{
  "d_mlp": 448,
  "vocab_size": 2312,
  "norm": "rmsnorm",
  "norm_place": "pre",
  "positions": "rope",
  "rope_base": 2350.0,
  "rope_fraction": 0.25
}
MLP neurons of a small language model. Each row is named by its layer, matrix (gate and up: input weights; down: output weights) and neuron, and shows model dimensions 48-143. Each number is 500 + 25 x the weight over its row's rms, rounded and kept within 0 to 999. Numbers have three digits each. A neuron's up and down rows have the sign that makes its largest values positive.
Before each neuron's rows, "fires in" lists the words (lower case) most often at its 100 highest values on Wikipedia text that the model never trained on. A number after a token or word is its count.

fires in: "germany" 12, "states" 12, "technology" 11, "canada" 9, "america" 8
L5.gate323:535480503489518528518504454531512513504469515493495480524557531515475484536513513504466501449514510501493491461509558501491497521503536533494500565485479489486537485499507443498491541461460509513496538501523470536505506506492537489536476507504529452488471511494481505513480521448525500517
L5.up323:540505475477464523465487493484502465448434500519508432494511447548537511493482504510454513498477491506496507492491471518495525540503468452493506506535530482508461509530481546488517504535481529507526516491508516524461479458506525463486523529449513520456510537489532472482519465470515488473
L5.down323:519497553491503557502478490481536508485500508522462540508515445491520511465516459494534488507490485483539475511497462477527464520454519474485508511504475517494499513523543509497475437510467504478489536467510482521480453533528476482519483506488476502501532438501515503516489485470535472520

fires in: "states" 23, "avenue" 11, "council" 7, "group" 6, "athletic" 6
L4.gate290:486521482509493425454489479466537487484501514476481551479490509540469480548499504461485497484440456498488533471514518508510485467529503512482466487481517497480477501508495512519484489472488435515498493492466519489469483516500502540531457528504508492557479492512453512500470537495507451500
L4.up290:477496513505519462468497484515509491509537516547459497484496518492511521541505538494514501514472492540493501476483489471518517484507478543458483474427506481489488490480521439513499458484490497454494493501469461502493506522494495535493493527442498527534502507547510520461519535480542532537
L4.down290:509492467506474518531501519502499508461481491436525473534527474503491497489530489498501483490528506492504505504513463528467484488486526470529483472582488500494493490502475538509492531490545530518519542478518533502497512455482498492515513473541513495490503480459493496542474482505471508506

fires in: "born" 19, "during" 12, "married" 11, "started" 9, "with" 7
L7.gate359:515483517517473490489488517496501500518474512521532547511478506477461508517431523535496503505545524502499494503510505506455475463542492502497523525491499526509503534522526477500499512493448552529488549488512476483495520483534469498496503522488501494473516508493502493483512486504455526555
L7.up359:510485558485492499532479511511523491491471497530506531496534497508468546479517484502488548477507478476534535521481501480511450498509467534468535505493518517496508504448503540473475522477470500482485492479481468486501540499504511515492473509478472454523530467505547484524510500481532483509
L7.down359:489492485487517492477494531527473491494497506501498493491470485499474455480527478475559507513480481558532500492541495452519486513498470475471473483466518489545500485553517478523514506511504492492487479480485489509499471512495523492485490466525480518489514546488541508439517498549576521531

fires in: "called" 20, "before" 19, "where" 7, "like" 6
L4.gate289:454486526531473449530513481507533482518522476530487499514468486498474502523509494502481512489506485455541476496511528474466515510508468501508482478453515495493474487547488462509501500516526522522544481529518508501445476502538476505509515492487491480483498487536491531512496438525519523446
L4.up289:472452486518443449523521468522500502488536478516485505513460533479489526515552506482516486484525478468546494474508536456478500452507447502497509463458495497493485515573496472502487487501528500496525496497526494520467489523531498520513514490504469481480488498509504517539534460504512538465
L4.down289:520490499460510592481468499492483514501479520490512517493502474505530468507464484498489493536489517546467517489461468525509475482504566465480504522527483506475526529459510521481503490499468494523488492487471481460558516494490544507498502503501526495533490488479494502478482564470478492532

fires in: "the" 42, "study" 14
L4.gate208:514504517509490530512519471485461497499489484513486520529504511527489475532475510506508481517544467490542496521485509538526517498498542499545500513513500508482558449526500484521540495525517492558513475523515530517494542510532490478473521587513508495467501531498471517474510567514500514478
L4.up208:524515500476482499478479493483476500486461505534501514502482504532494500499467514491517520521503478481531506565490483543497498503498519510557470505544495528495503456480496555507526474511557456521502468533524555487491503525511501484477512475528539478480485504487486536516526563517473480473
L4.down208:484477504489534470494488546498489532466508511544519454515558500526496515507466472493505522493495542512485480518497493453473489545497486441486544496503492493559480504485478520475459494503447482458514495479487498502489486508477531526504524481485507531539492472463501512511485494465454497511

fires in: "is" 23, "york" 19, "poker" 7, "listed" 6, "from" 4
L9.gate174:497479512503521504490451455496490487540519509516487520536487477488493533467538473479463479515481461532509511496469520474499528485486472542462493541467506493504479540517482490482540476503525523519520557535470496535490543450513480544524512480494472451476500474494498510528482500499485493510
L9.up174:522501552518499503478493476490522488496488489542466457480510503499452499520529494504486478480489519453495490505498540525470478524497482489454482531485499509549483470522474505488531493493499460526538430515451505498519471488513502463522520527511532488554492503474504467535532473474500522490
L9.down174:521521488489534476475504489472493460498526504520485504500497465476482543487470484508484473501521514515502502476490480565503527483497459502507510458481450458493466479519467531539529501479472545521458533531514520507515491436530509560522466535517457521491502491513509490537514460477490529511

fires in: "with" 44, "hatebeak" 4, "arabic" 4
L8.gate443:511485497480542460489489474496510491540508451499488531529516457493496551515485469515519474546454515515523506465498479524472460494494518487529511515472515474534501490470470517512492477494492520514460488513535529484486482535540496482494498468570488482554472461515494464521489493529510512486
L8.up443:475458509550500496486504490524472486527470469503499480507544529547527512526455479523490533486484536515525498446471474505479475485486519492487488542502521473528474474492479533475499474510515498475492535505538507499540469551558533505540508526486511463505494481508519442483522491511533464516
L8.down443:508490487517523495545531548464499477526501555505523496502496530469517508488521483520476448523482520458497457514490494476529484499512479527517483496526472514480502489506559448470531518522465471520517461511488476509472520470496499537530517509459514498447499530480456488520535496453502504545

fires in: "was" 20, "were" 16, "is" 5, "miles" 4, "are" 4, "reservoir" 4
L7.gate245:505474495519522524470500499538498496503522503483485500547500525528520482500520436521466508491558525529507510458463498530534453514511492515507522534506502493503486535551496510470538525492503557505494503507486497518510535501512554484490537536525460492478520500512490520508516528494463486532
L7.up245:474492463516476473535497476488484539502516486520501510501528511524539489477544549508506472435534493507508458467481460485515476506490495523474522475513489489508495496488523493521497530470506440484502444477490501511523498501516507544460523519471482497517485498485497553521500484461487503516
L7.down245:494484491565521495534498494505499495494478504496525535515478540511452520510525492448469488527521509470507489478441545475481526503517488495572504495493513521511505496571471484509487469489500512491459513532497535492498477544559519508489515517539493493470505481524508484474487452480529491479

fires in: "in" 50, "according" 8, "on" 8, "by" 6, "following" 6
L4.gate181:472485496475508506492520509487517476506501475500540546523485505490494526490484509526495518561514477522493494500521462519522452469535527515535461521492539508528500557510501478531457477557527514486511494496497466500456467463489507500534539493508500484474490494467502520484467505508510491512
L4.up181:508512553495470503496544499536492514518501522515477552483484519514520475534560505499525523456500436489535488527500490504509513513490467495456488488501507538489496437516476505498495496474537512451481485539487479446504506485518480514517475537495556531502498538529464478465472490525525515485
L4.down181:488509458496514526511491513492494484530468508489530496530497500502482562478457502489473455507499511513485486546484489539531478474538512493544503523537522474494486558503510515502497495525483480526509488498506483516463485502538558498477534477512460511542483483455547498531480509473509475501